python train.py --num_attention_heads=4 --attn_scale=0.125 --lr_mult_o=0.877
MLP neurons of a small language model. Each row is named by its layer, matrix (gate and up: input weights) and neuron, and shows model dimensions 128-255. Each number is 500 + 25 x the weight over its row's rms, rounded and kept within 0 to 999. Numbers have three digits each. A neuron's up and down rows have the sign that makes its largest values positive.
A block is one neuron, or neurons of one layer that tend to fire together. Before each block is what it responds to, as a language model described it from the Wikipedia text at the highest values.

Description: The "(" right after a person's full name in a biography's first line, before birth or life dates; weaker on mid-name word pieces in tables and on words like years, life.
L6.gate8:481505525510529516530493516491559498513540512580523440503542500515507474500516468502496541515479520474502490481496525529529504490474514512502528522492453528478494508517553520510491442560534470454514522486547464493494497522510514501535511473492513494549521501527515534493507492491503481501558518483504527472484536436497480462506483495527476494476487516513516467484454483494513486490452
L6.up8:518516525504532540493476523430489451479496494496504484496466509486485543528470509523480504476466505509509509474487531484499505493494511509506496482525452497485483466468476512509475504532494476517514451513534459522492483474480450528497509504503492523489534492503510523487477515503508522497522492489474474505499530470508512503490483527489469472481501456514465466477473434468489535532500
L6.gate12:472491463498510500574473528441463517519460493503538465490453514484507468470522496512493485509541518478547504523539510444513521503491519476470502491574446499477505494495551516505475477516477479491506497510526486483501525510471473517511515564488465502516494495459502485558472508521497481489453503477489493510527490512488505503452495506486438509485508526489510511489488479485517487511485
L6.up12:528523531463504470496494460505533472494487481492461476480484513504474480496523522493565534503520507462501533480531549488522509489489524489542492517495455499528518528533475534446456477490512489487525483505512511484501544468478483491546537509511474482502479501493504535500505530489472496513494520537490530523534494475488487534493466518504471522545510531521498507506476467500472552507487
L6.gate164:493450510512541471489501473507466534532505512487453535479535541507530497483526531507472484505476514533498507510518506469536474497519572482512508489570466519520511485531514500526446470508487493488513478480526526546506493495509491508529522472483520462471534496485521517522518491537531483507532503508460456520551536473497500491497496528509497498501479493505527470494482518511490509488456
L6.up164:483557501528454442519486516499462464537504484517459509530532530512520511492505486481460529523493538501508526515463469489514512528537484493493483492503509484504488516485504469548477503541511457509535498476513550507503491480543500496488476471522494513502517465495518553463478498499515475479521525501521497519479522507517519492516500528504508496466515450522503489489464504514502491496504
L6.gate182:490536568508529509498491504439502510465554451473522470506516522489485510521505517513502476507521484451493474510501530520488545489505488488490510510480498483525527445517477533513461492469529469540473528497517505459480501504498490521513526495523494478508510507503444505489491474498479511520515500555465492472523496473517512543493493477539476474492499498477518517519530451518516494480475
L6.up182:512455490491458483488516480485559505477535512521465446498433477498443507502525472520525498515532486486496494487466478508486504528509465466527523498475500538493493493494543505477524497464498496492472503473522487486500545496500479519499495500479485493530555485498487521486433505481511487470486476535471501491546498534499452531490482449438482528551537449456528475489503517487485512469471
L6.gate217:484509539447491496480508498490488461492511519488512476547469512496509500523546520546514527531466512465472464485472499542540497487470545493495486521584478530441481513508551449486504456496492489522451502527508527510484520477513487509537492468507462506561545513508506534488477481535493505554538464487500443506514522480515537519500479530465467487480508470468492513505470517479479508496474
L6.up217:515514507498470478528521502508542498523501513505523497466493484489503505502529495546508546526509527510472518512460524512532531502524495531529552482516450452484454493487503512499535467508519521517493502484469474480508508485511476493479488514505469470488521455485554515516508438538552450540490502475499461502498487477556460504478481510452484487468514501481502465545472535477471463496481
L6.gate270:499550480494549461474472500473497511481502484500485528495518572491536505487500511526501444529494523484491501511456505490501487496501498508497513507506505538528464526531519494518515505508507491520521498492536528487519499492508516510530532509486461482480525528462568455476516519511494520530480509511491523493502471487521536519460519498549488509486512491487499458494512524519471492508533
L6.up270:487562505536491521542509512459482509501519478515526516554482557491515509523520524468507508490471493472553491506497474484495468496510543460495497522518513535512470477497488456460471534429525490518478478514518496505435485530505488514533518434461521507527522509515497512519475502481449521501502472482462531462486463457476539507512512500533512500521501499520509506465500534466456496554491
L6.gate281:511480480468471488544520499485501483479517522475527503492497507469472468459556540533532483501470539492469466497538541467495479512497503529513486469520545506482540481513502543456489496542486456506451532506499557499494481474500509496529503478527508469480516483533529486505500503460497507475467497528529454587535486496470525496487518526498465473453503507491463493505474503489510503459527
L6.up281:492466504514495500487509479506539550451476440497525448529547540472554495509508527517498515519496499526479456503517495548467499473473498504459500470465474499512493518480518498521508494532499500579489509486527476482532501538515526512512512508481521500492466496460493514468531560505532491530481499484483459479489492478494485461503514533519472492500503487487478490499505517529545513529495
L6.gate306:510482499509504492501470458460509483506531514458530540523504543522474484487457560478501487527436468505491497452503532504497530540494540521523496557497506538434512461533495485477495478501525497510523464486474487509490480518514496491585542468497482494520558512466506539514513489470516503525515483501493464504507485488488508437500499501513496501498499507518507470491477486501485514517488
L6.up306:509488540486478536554510463474505504485487497525491489487484530508509489517474480493502506497475479511491477469469439544462511522473501520514498550510502513514501470452461515483529447478549438459449472542552508466495501454493469506486488438519513494522496517504452495473465504492495496499494484508487482503511513530439468483520467513529538476499512487469491486508502496473507466493484
L6.gate365:500526486506515474524498475476533505497498514502500482507500567469479505529541517484468497501467530456500488506501510513509487532539522511523537508530476494497514475500515479541516493560480456532526489508509488503523497500513479554511524490521501513491575492500498489468537499473490480505528535477526512490515548467539516523454465513520489465499490492472513499534478517501466470502501
L6.up365:500510525517490515520481505430541466525513506473556471535494530522497512482531523476486503491518487467505532512468489456488512520455507505480450479547494501526493480506559496521515493513463472494494536522518484499487502485522505482545544517526476500512510515487509500504513541520501482474560536476500477489525502488543493492501464519507494519487565491494495474454468495539445544526493
L6.gate414:491484515478513494461466533477488503476520528498518507523510511547508449517520538485544492514475511526505502509501538474484504522510461485510523518518505522477452494494487542495486501464439492483496516494495475484513471455526520530523577543496451542512518514520488512499537482515502511498553485496502498471567530472466535489510497542523485504484456532529485513537506488504463494463533
L6.up414:475513467508552471527472524422487498510468474480536515507480532492509459466507507468479515505510502512498492507474504481518477515478498506494492500486493488505528476456510484487494509492522513505497513502490509482518513527489486492500489548457503527524545506502493485488526495503502504518482484520416535510543510465495470498495489456499493485554558469460529474535495514512539536525535
L6.gate555:491494520465492519505502452493501473517497475523471472526497519469496456520509528480475511532491480449501527522495510464512491513453526469488510484557486479468458471481512472465521466463489441517524457479532495477511514486537513460497502537518509467476495516487527519493484500523477499445467495502489487497483506470493462489508508499503465473469506498504477462471464475523516496489459
L6.up555:527480458421476501569468529514512533478519516526505495466503471467478487504504480509471469506505510467521468478533480464524477513482502486495502489508503470531527525439524482500490487502517487499480527510516489480446530454495447498475513525470554512474493482474504493506498472537519463526508501526466488488469572509486526531512459517510496466505559509444464513544516507496482480514484
L6.gate560:533478478526514502462481485502504485512489471540501506537506492506536443503500474484478505510499531495531470527520491547483491514505479478528477518483528550483535479509530504477497467507538496521506504505530497492538526471485523546528481533541530500459547478529503511483542506552499499440540496473514546481561523457483526547488521527545479507482502516462442493503510455501526533454481
L6.up560:491513526488473505547492540476476453509514513456480473503519487546512531502529532477500542508491468428522501523492491517504559525480494497481479521502490490501552473519491502507488521497501505482514463507432473508484512506475465492537506470481519446508521498495485493536490444513491473473453501532494494448494531468505530501477501484516489478512500527534520510524498470519485512505484
L6.gate573:492515511482499483477504501486493489439532451525463519499528517475512503515471483463484480495501511467544498534494513513484522485532506487485521505513485498511517458512502523477491509511500509525505512496509469485547458505484517450513522480469552557514519505467515525501572489524498464504509491463458482495526521483505547445486507540502525466477468536508534493547513530503495497433469
L6.up573:502456498473464520476529500447500516519521527490521462544520538503505487507494505509467490500464488422493468484500531506508475488520535502468541442514467500499498470485494510526498477506479484547452503515513478472515472518492525475509523522502560508509500491470508467502506493491524489480518491538453570524451500465550465532508499499507495489485517501445522480499469529525521491497495
L6.gate619:484534547520564490505435526511512550488491536453500533487472532493521493519528544487519484491484455519546474497541531475480520517489480492492452503487463523489504496460559496502526493507536480506492537467526516497516534544513512538521495523512490525502463497493497493523514493515492491514486483500441488478466486467470510511518512492474524488488493466470495488464463506557492547468479
L6.up619:532528528538500501530565469480523503504466468490538521512458490533477516482495493532503481500487500492450480516478467513485495519506480527508488514512493492474465526491493487518463536566529507517547503489525484521534487469509538441507493496511517538484449517473510508476527492471490449476501486501479537543472476493523499502513490495510508505476535469530514466501507483474506507505482
L6.gate643:486560527510541455513455485494477510505482543507515492526481543534519513469559472475487520496508474477538497521513496486490513506501460480444511528545439483503511496519521465487519514508523505515549489493531483487529524526499504472518464488510498483512505508524438475473488506518484479536512516525515476479548542490488443505492515485528480485511474481506511505509490501480472519531469
L6.up643:490515442513509458475502515489539507489480462554532481510492567506517505487551485476505520503483527498507448495481501495517534568500519473502511482495515496508447492488532478480499480498527522536552494505548508493527515474509457542491461525490503502460486522473510528500490446544553454547477526472478513506496541455488475502512489478491473480478481542436519526473484526524518526525499
L6.gate645:533535508517529499493485527436497536504494484523505493538490535502493500468527534495538537507441525524470494533478528469489530501467519495498496533497521541499477507482521514528487504508504486494468498475451499499540493500526515506490476471522487513491490480469485529476549532498505540490519482549476544509521456502467497474479505530528533468499547500457454489511461558515538486530483
L6.up645:520534520527485477508496506529450501485492475476446501518515468525486553491491499502517526505535466501527514507537450505479529492475488523487529531473523518493474509565503513473482518530540501534489495484534518467523503496524501449493504495489482497437515496495490510492468519498523522464518492515540514459485493487512488503504477454502525521497500513478548487511503472537527528486471

Description: The leading digits of four-digit years after "In", "On" or a month, e.g. the 1 and 9 of 1984, 8 of 1895, 0 of 2013.
L5.gate199:566527499480508509473489500463474556454507509505501480534514529508545482526514485543458481513508529490490476526532465489500496472523532485532475538499489506473532526548531470477475491464487460493524531449472528533511478447508506508482517518492486517517495508550490515503477530521503534488517503482518482522546488509495533511503488488542495479485502518467475482472518523494501528497466
L5.up199:540536538529484513479467480515473478482503468482491471503516487531488470541446450501477479497499489514481462532461498506514516446471530518529528447447461491501459475484451493513533500496501498528474459471508542512500544480520471436503485542484487488505447517455506497491524468533492528502498476558489494474468470476506477510501474480489521494501470525478503510503488485534501499538479
L5.gate283:501517474498446469488426521532481542494488504470469555502444504474575527474485504449461499504491581533463512483459505538521470520473514508533503485497503533493490520464485504524564506476503478486517506505503505531510516498507562460483499520499500506464465509501546487467520486546519513487477485492481516513500479483513511533514473478507477485467512558439481454486473503550502489495494
L5.up283:509555505479530438504524492549478536539525511519508499460506501497505502498537510478496521515460538455507519522494457508494451495496513460551485495500502477535486498527476472498491530456466480513537519531470537493477497476501506489506553524524440522498519499497523514503543506517492490450467509494531477467607483498478539524486494508515483519480470513508460507500507467498459463475459
L5.gate476:502499511502548517488495491490510491530548509508488497477510510460510468500514516506496481494512491429504496489524468499513535493495513498519468512519495508512553519486567484474534489465497455505523518515533483457522474489521579487512487527451524493493480486501499492491504465521516493475489453488446488486552485480464504515472508491450524483502504538497456473527489528525507524503491
L5.up476:512511488496516452514447505504527494535486537468511510515486487541506495523459480566503467542486541519499458519467476522506512493489473474490471488525464483508465442468551523448498483502470454497456489505459481513515507506521505495487489505495478516503481502511492549495528509507512476500559495546512536490503467485520508502509468487556482455475487502490496520469486449478555495539524
L5.gate667:499538487504538517488493485477449504485458517508542547533533515471542470493481462465448516513478525497499537569495533482503472511486541509545524476507508488504484521505475490510476505499455502478479518462534527537540511492492546485488512537509451530538483489495470506471487475520516506499463481504484504475547492492490502478485509528519502517479523522506465497501497537501465494519499
L5.up667:523495555487505492541504521510486533499558501503470503504503513480526467481499455499540496495544504502492522499499507479499479459468450487495520495437484460517507523447515494508559479468510418508486539532466518507474506486494507481527499515502526507451498518473541474507527474502496512495499497536517504506509494495492511518486463527508487486489520523541466529487513478536487521455506

Description: Mostly the word originally (or the -ly of Original-ly) introducing a thing's earlier history; weaker hits on scattered mid-word pieces like hi, ar, ri.
L7.gate68:526486442506488517491479514470522553529489561524473496509507490542546461484497491505528465518527499501491520515531482523500493497479493488483537491543495486457481485515503475510490474521476545543503492484538477495513523526528457479494501501490550475503519536449503464462498519504474492494492477473519504500490523490473494480519496514557520503505485503535487499520500489501492520487519
L7.up68:502496496518552506499513486535511495552512444497544501519502501549465503522505507499503483499531496499519518440543482484513497476492465478496445525525478487519522497505488464506512467461528465519503467473508479499493484431548511519481493464424513510518518510501473487464450508490486520461526476506498508493468522521508474487523456451505499498499473555459483520505479490530500463488480

Description: The first digit of a four-digit year following a month/day or "in"/"(", such as the 2 in June 8, 2015, and 1 in May 1904.
L7.gate161:490532547513481527481446486506497489460499538504471455446508529498539482487498518539522483504498489517503495546499473529517512523516498432492481516497498491511492481488547503498476498500537468499481535487488576461509499499535533472502545516541487541524513524521513517534508489552487519520501522481469448481544550516475531493525514541536484492462504535476490501477474492540521500503471
L7.up161:469504473500469451516513484475551543510492479544487494473489551492512458495526537512534504493534501481472483533534527547518480569473512472544457515518502506523521471472463494527540498488483448487500517507526503500470478476520505507510544512500474520511448508493485477522476478497515559521488495497478525463521534475503475449499524500478473503495504529510491492544491528488477469533503

Description: Opening parenthesis or semicolon right after a subject's full name in Wikipedia biography leads, before birth dates or pronunciations, e.g. "Barrett (", "(مالك…;"; also table row numbers and date digits.
L5.gate155:546505528507550515471535554497581522517518494480494474510522536482501506471516523468507520498489501486478505467510494478497488516535553489515517455532493523513479474519530512495509455489480518509521538476509475490528518479490529531512495484508505554440537487490529469521521481507477489498472539522451525527532501472479527475509480476507511492464523471543454492503501536475514487469475
L5.up155:533524529506511533482449510474508491483497489557510469496530508492470461465547500478494523493513465453469500514502532515494464511503516514427494521467523536489527486475529508473482451457553478482532543531522522523528446461497550477473453507455492472475480482531512499472488489549493507504501505483492549496532507498439471492513486512500547534524485463497470506442486481529501499495478
L5.gate193:466501549486523520488484498490488512503472471544503465526490552461487457516526534493492504482511478462509444498526507460497505490516492469541551522522509499498484459481488434471500502494488469491455562475494489510466526526479509488526524512521504499482506485489491481523493507478508506510499491536502465500466485495501491490488489505519471480513502519537514483460453506489487484490521
L5.up193:476490470488501496517509506522526449499483520527523486511514542499532488494510497523557488479506463452507520529488476425504483509511480483478542498532479524516467495494524498517499522568501515539465507488463532457505511520495491516498491509478508471487508519469526500520495500533499507517479477521478539476485491468487470480512541485489464517481507503511500534518506460459506485506486
L5.gate432:480496520498484493498465488551553475508478482489522469475536539491492510478513507477489536503480515480476467496521499480522543556535511464518523479499473535492515471490538501479462473483474457494475478485517446475499523531523530502500472501480505510462513495467500470450508482484507500488500520504522504486507519459456514466485443484486491482494501487475494481529454515491462474528513
L5.up432:496547505486454521488456480514518498502518462566457477454517470522477475505494533507504483518487488497511532540508518520483522551513479497525522477540452480489540506523504470498521495505506471480503483493525487530482514458484522510482478544486533521461520503521508507481492507542506522442470495457506548453519528471504469497478527485529508490511480492503444457517506542496507537490511
L5.gate640:523555465534483489495478567504500482515538463526488507505529510478496456451487453501507487466491515480498479528500459509489448509503453448530507477530469500520523475484507507522518466536509481502531531512507518547525496468489556482508501513507543525505534519480513459518519503518505469447460537472486462490503478520505486478494509512503471466461495539501457475492483516528502526488475
L5.up640:469517503454526489515502528518496513503490544514528512488511518473531497483522517532494470475491479506465541499516534476544485552493533514485497502544471483505451505509514498511507508517458484518528470510490483526519502499457469487459488494445461582526517490485516539499513524533542515497544475468519477483500503495548488513521508469520480489519482493497474472465484538501488479535493

Description: Fires on the second digit of a four-digit year split into single digits, mainly the 0 in 2022 or 2013, sometimes the 9 in 1987.
L6.gate30:485460491498534486492503493516475462556471475542470487514479489522545509464475488508494497509496519503465493542480475538456532498485453492492503513498443500536513510489477525531487508510457522504469502481519493463498453483514517482507509511540513475516483516501510481509494538486476496459476502520499468515505508511502454520486522501429490493508475506541511447505518464479449487495485
L6.up30:493539444493453541473500538510461499503496520536507467522502454492549508484539510502507528502456535512488496510512498487495480447506498508519526482527500498507539488494493509501506506471474506479502481480462500511490508508481523506469536514521506496493522483477497510492514479532473524525493477482506562500534469504478519500489529508502502501513448461515535518493479467507471500494485
L6.gate111:491473513518461513460528531508529503498522508495470473503483518522490484534549505519485537510477547516463537525508475482523501529506558452493536489539511481521496494507482477500451515537492500520491490517500495508501497524522501478482502519532498513546478501492505507439534505488547477505507449503504491499486519510482489524478522554469551488486514500503504444482475465526507491528493
L6.up111:544452507511487481524502522563547538437540565497489508528539490488556491496472497499556524507514517509498522523503489540530500473531502513555487496530466528509498506514503524484494511497485513506479531474467512490443526447508487517485510493538507487486483492475526536509477466506507503496510500499525523534543464535510518549517479492493489483488513537496481490508485513524527554524486
L6.gate268:466550539529550489509514512484497551502515530498508516538492576502534500459494506473492491513475527503507532497493503557489525514471538504482474514497497518491525485566505471526505515490500543501519529484507556503531518478516547494493498519482520509467530492489486466475517479535486494499499500445462485452585490529495500529491503501513504518543494511498491443511533530558527513500500
L6.up268:482485493505525521567489526473528478514483499506497476504507523556484513507490478479477510512510473491495489515486486506505511465496480485485457490516498508518503532510527537476527501508507526432501493467537502475456560566498499501522477462491527491485481498510495455522504478496477495493480561473514490497497465508471514509488503448486489498492518506533559495466527495475515526499489
L6.gate284:530486480522451482522506473485532499496467486513511473534485506510506510479492513560474471515474508492435494458503527509444507493482515513526506529502470489542504499442509481501512506525470492510454508540497481520540500478532519480481530519495547497500484546507483529513494465518533487486508504501453483492501512472468560505454515525488483502497431530529531500482503544457533511519484
L6.up284:527472511470486503475444490494518466466544496537519449500489486516463533479469560503528492512488536530438487499473485527499498480478487570502493520490511477509469512492504549510482509510519481483450527503489560525485456466518536535488512534499527501474490471481518503490480472529526512496496548504499505469538497511543471493505496542466470523524455524483526522487482548492511480502517
L6.gate287:513507482476500463519501525498509519504469529500511499531540474486484501497463479500473449514496510468471439539527488507461468487514513473501475489532526494472485526534509474481511465483473435548485504512504515472519487506480515512496525526566528481490513529511521490518557436511487521487514443552507472522543547460523483525516512517484490432500486473506530497510463526539513542494504
L6.up287:514507504466512450524536478532496471532532554533490513522552461519515495500474502463505521507525468490490515571516499500520463470488493489496513490541526487463501490539474491482503503474476478506499528508497594488510506502510519510501477504510510483482508447500529542522519486476485534478511478504479476516550493485499457507543496482488496491510476479514527498476486488509504480531475
L6.gate336:545531497526547488471510484470475485507489511478504482562469511512519500526477475523483496518514517531494540480491522476502493480476496480503508514496503492514465478497437466505496493495500492492457502506520450531563520488487445492488584528515492492440497515516513499465513511489481524492496529483467461480501536484437462530476484537446477500473485482511472478534509524459449482501491
L6.up336:522473538477518514488512485539532510477479522472501473549468513501508479536489482501487515504504507530517511473468502497509487493465486491458500512512513458483467520481494490512521469521473447536490494486505510511570480490472467561484540540551499503474495499495503478495461471500533472470519509507473469465481528495475489526482491497500511522493493465420482484536499520477484523474522
L6.gate361:488485533485539492478448520493553513506512525521476503545491515503511495518507476519546520505497505493513457525487512515472517470537478513506503490496529545477468495541486478491479472502535484507488517510511528514487454461514528528530498528497541476478495502505513498539492471465499501498509511545501516467532516483494537517512518547520475479551437531542517517522473480499469541490497
L6.up361:508503527514501468518485456512528481514506473563488513536513488515498511476514450486514504507481489462526458534499506510466504466500441511491496488497521454476463496535475516474518527504529498501514521524524479496480478540481473530533477473553524526486504481486522495503522485492561468516518505519515547494496548523543511503531478521513492498477455527514493515505500483523515498498500
L6.gate383:498483471489546493499532435518481486522485515538480496512507518524556529511487511515477485511507489517447483508547534496484484452507520509509548530506468517493520527530506523512501459481450448504483526483512531518489524482505508454521536547478511449530510513525488513474509468533503522500516474515494521482523456467495536494489496510536477492503479506518483504485480493504520494497512
L6.up383:534498498519498515463537477494547483509499535513493492496538460508510511523484541512481508508476476509493545479507493550471457482542463524526503525530435479522511533527522513473509517559522505514544522483490484474495501492482487512489513495518454537540469522521503490506458463480507510538510473507502546539512506479529522517537484503480485506468494486535527503471437477508514507530534
L6.gate521:504462523512539507519509524525538491569535502516481509491467494523504501461435490559468480523525547485527467467528434529547512510481477488560469493502513547496510533503531506496500496526506480500527485504502529489528477560500547475478547492478499491554516492492524487554477489504479505527505510501514452479477519511492516547517504511549517489453511495494459504498483484501489505467517
L6.up521:474521529502463486553482529500532463521486426515527496471493547508469543526472557512471497501466510513480507514528490533529529509530493496504478505489506485460505527539466515488499548505523538518519510514492506525435524515492558496534537526472582533498484498508491495496464466472490524494478544461474529489473467532527485547505533499459468536515496494501523475510510457462479501580502
L6.gate538:497506530520503480453532500516491516491513491458488482495497530532523529472535545463555435493465497524485517494466457473501494476510529468469514519521504550490483474534469519489506487476511494546457501479492575512480514502513521511457492504505512513493514525532482507498482477516532490505477510535464469512510521479485535483514533500514512457486465531477507470475473450522540473487481
L6.up538:487538505540519505488528495538503519493576533497524528513501491487463498470540477486537511481479457541478519497532503530546511497530529526493484519514449475490452507466446509506499503546527513512472495497519521518480532532520513471540454509502479544518479538512478496480478451515470488538482513447540507492500484458500446493506508508489475485495494541504484476499531509484503509477465
L6.gate544:535524476533515479531467542469477503506462479479489551526468493474546479487490465484471489518542510501508484511531504512471474472502480528468463522492463517512532506522453483457485475472531515501503497455506522504530462497498496499506549489488520549515485513531487500518501480495458481500565480522515504497526469482504475506516576503508487506506502558470521538506510477498487541568492
L6.up544:488469475494453516477479494527564503518498536455462464513521461514499512500481490495511507495490499545526475486496493541525510517514529508526537512499509527540545495521497522486532481499480544540505537499474509481501484535529526467492552515523540522547453511533522504506511516493543484507508490472487515519489501464493507484464516476460501540484448533499454473495472544514475496494502
L6.gate553:521525491523488528492471513520538492480459541519523497480526497527525534521517487515541524575490526469480467545512466474477511466507522497507500488502476499503511526506551461511471496479505516485470482467500544503514526493522488435533501493505516473528480527525470514548494487499487483489501488568477471508491499475480555516466476501477463464522517500511480507528491439485503524495453
L6.up553:531518514457476523495462483467511503459457490514530454542491510491529558494509522512475521494491461477509541555439498482499491518510499506513522506497483506447536499459538491510497499493512487477506490512494471519510441489476492524508481506536533492471502487474531475488481516522560474491476490512497492544522476478460475492540476544519481514492544504454521461502484452506514461460487
L6.gate646:491500487515530491491449500541500550538511493501528519499536471533513516489485478548514484515474479539556489537494531500484529431518521475492545478507454503498514467540491541475457521497472523494489516473516533503493505470485507472509503521499520479515512485488520500564511484538490489514507512526514495474506496522523507466434539487478484495509439522550520508477476483516503486513497
L6.up646:516488433511480556494534499487528464485484513489496557521474530448526502502505470485548512505466421466525512544493478459480470477490500467496523521522568506516495528501538492510472518505491488522511527491512530497510490489509518442472461551491517505503497502498510502513486460500468483454489508500511445485525482544521507522512497547467531477528491502487497505523580480512482482531497
L6.gate656:526460500501467497505514534522549546455531517470532531502544530459511532514485494478509511504508476467535501552506535533505526520508516451521483478486477557511514513513559503493483485572507495494537545495514506491550506491502524516512490532490495527517537484481498544511524454546511512495480479468495499518514484466477524519474525509511486498465449540522466526535483496541514525474473
L6.up656:447489482482468493521514481509471492468489493468500512489504488491533486521506537503521520512525496478510484497468499506502508430471509520528446541488471505477531521514497483511504476484543496458477543475484534508510501474491538547489487502516481459533484500506510500509491506504460530514485502506500459546526443533506503536515503474512475473485507476544481503480528495509526513497499
L6.gate681:497482478495504528547458481451562478465512511549470461526495509501523497479541489547521494501478489505481473483529535533508493458499529490526506504534524514564533468505507494502521466466524491493513511512519526507491506463494511527507521490498559481459503533532455481517476510509478485486462502492529513511517528495476547530505521545510503484487486507480514483498500490504482488466519
L6.up681:460532487525485512484492533442526492476500569481485473499524545477543528483479504503508505516457505538442496454500523463519488504551565525504550491510514509508460523503535505484481503512510487487480484536491492512475494505469481513488544527463502491476485522502515521480474485565531515547543495474482507481493497500490468524524490473501493477474493491497500464481517528477484475522522
L6.gate699:510463521489482516489529528547483533521498552499497536518506498544495473523530493502537466479509510541454452535534470529524580486467481475501514457520486491476498494518523538466462505519491528522530496480460521474508495508517528479513489547545504508500473508530451525522496510549475520493509500473522512475553542506463521515509493535517508499500493489559514486483513487544497531489479
L6.up699:551520503483503570477472485463458503511513527519512530490516532477506517481483489518520498514510499515453510530467486518506527478487499493493543506501461463472532470498463511478477528505569494508571473542474535508523515519525469485500516548526505510520501511522463510490502470474452509538533489515506484472524495529511491473516502515498478505510467472542463498480495494506506531516490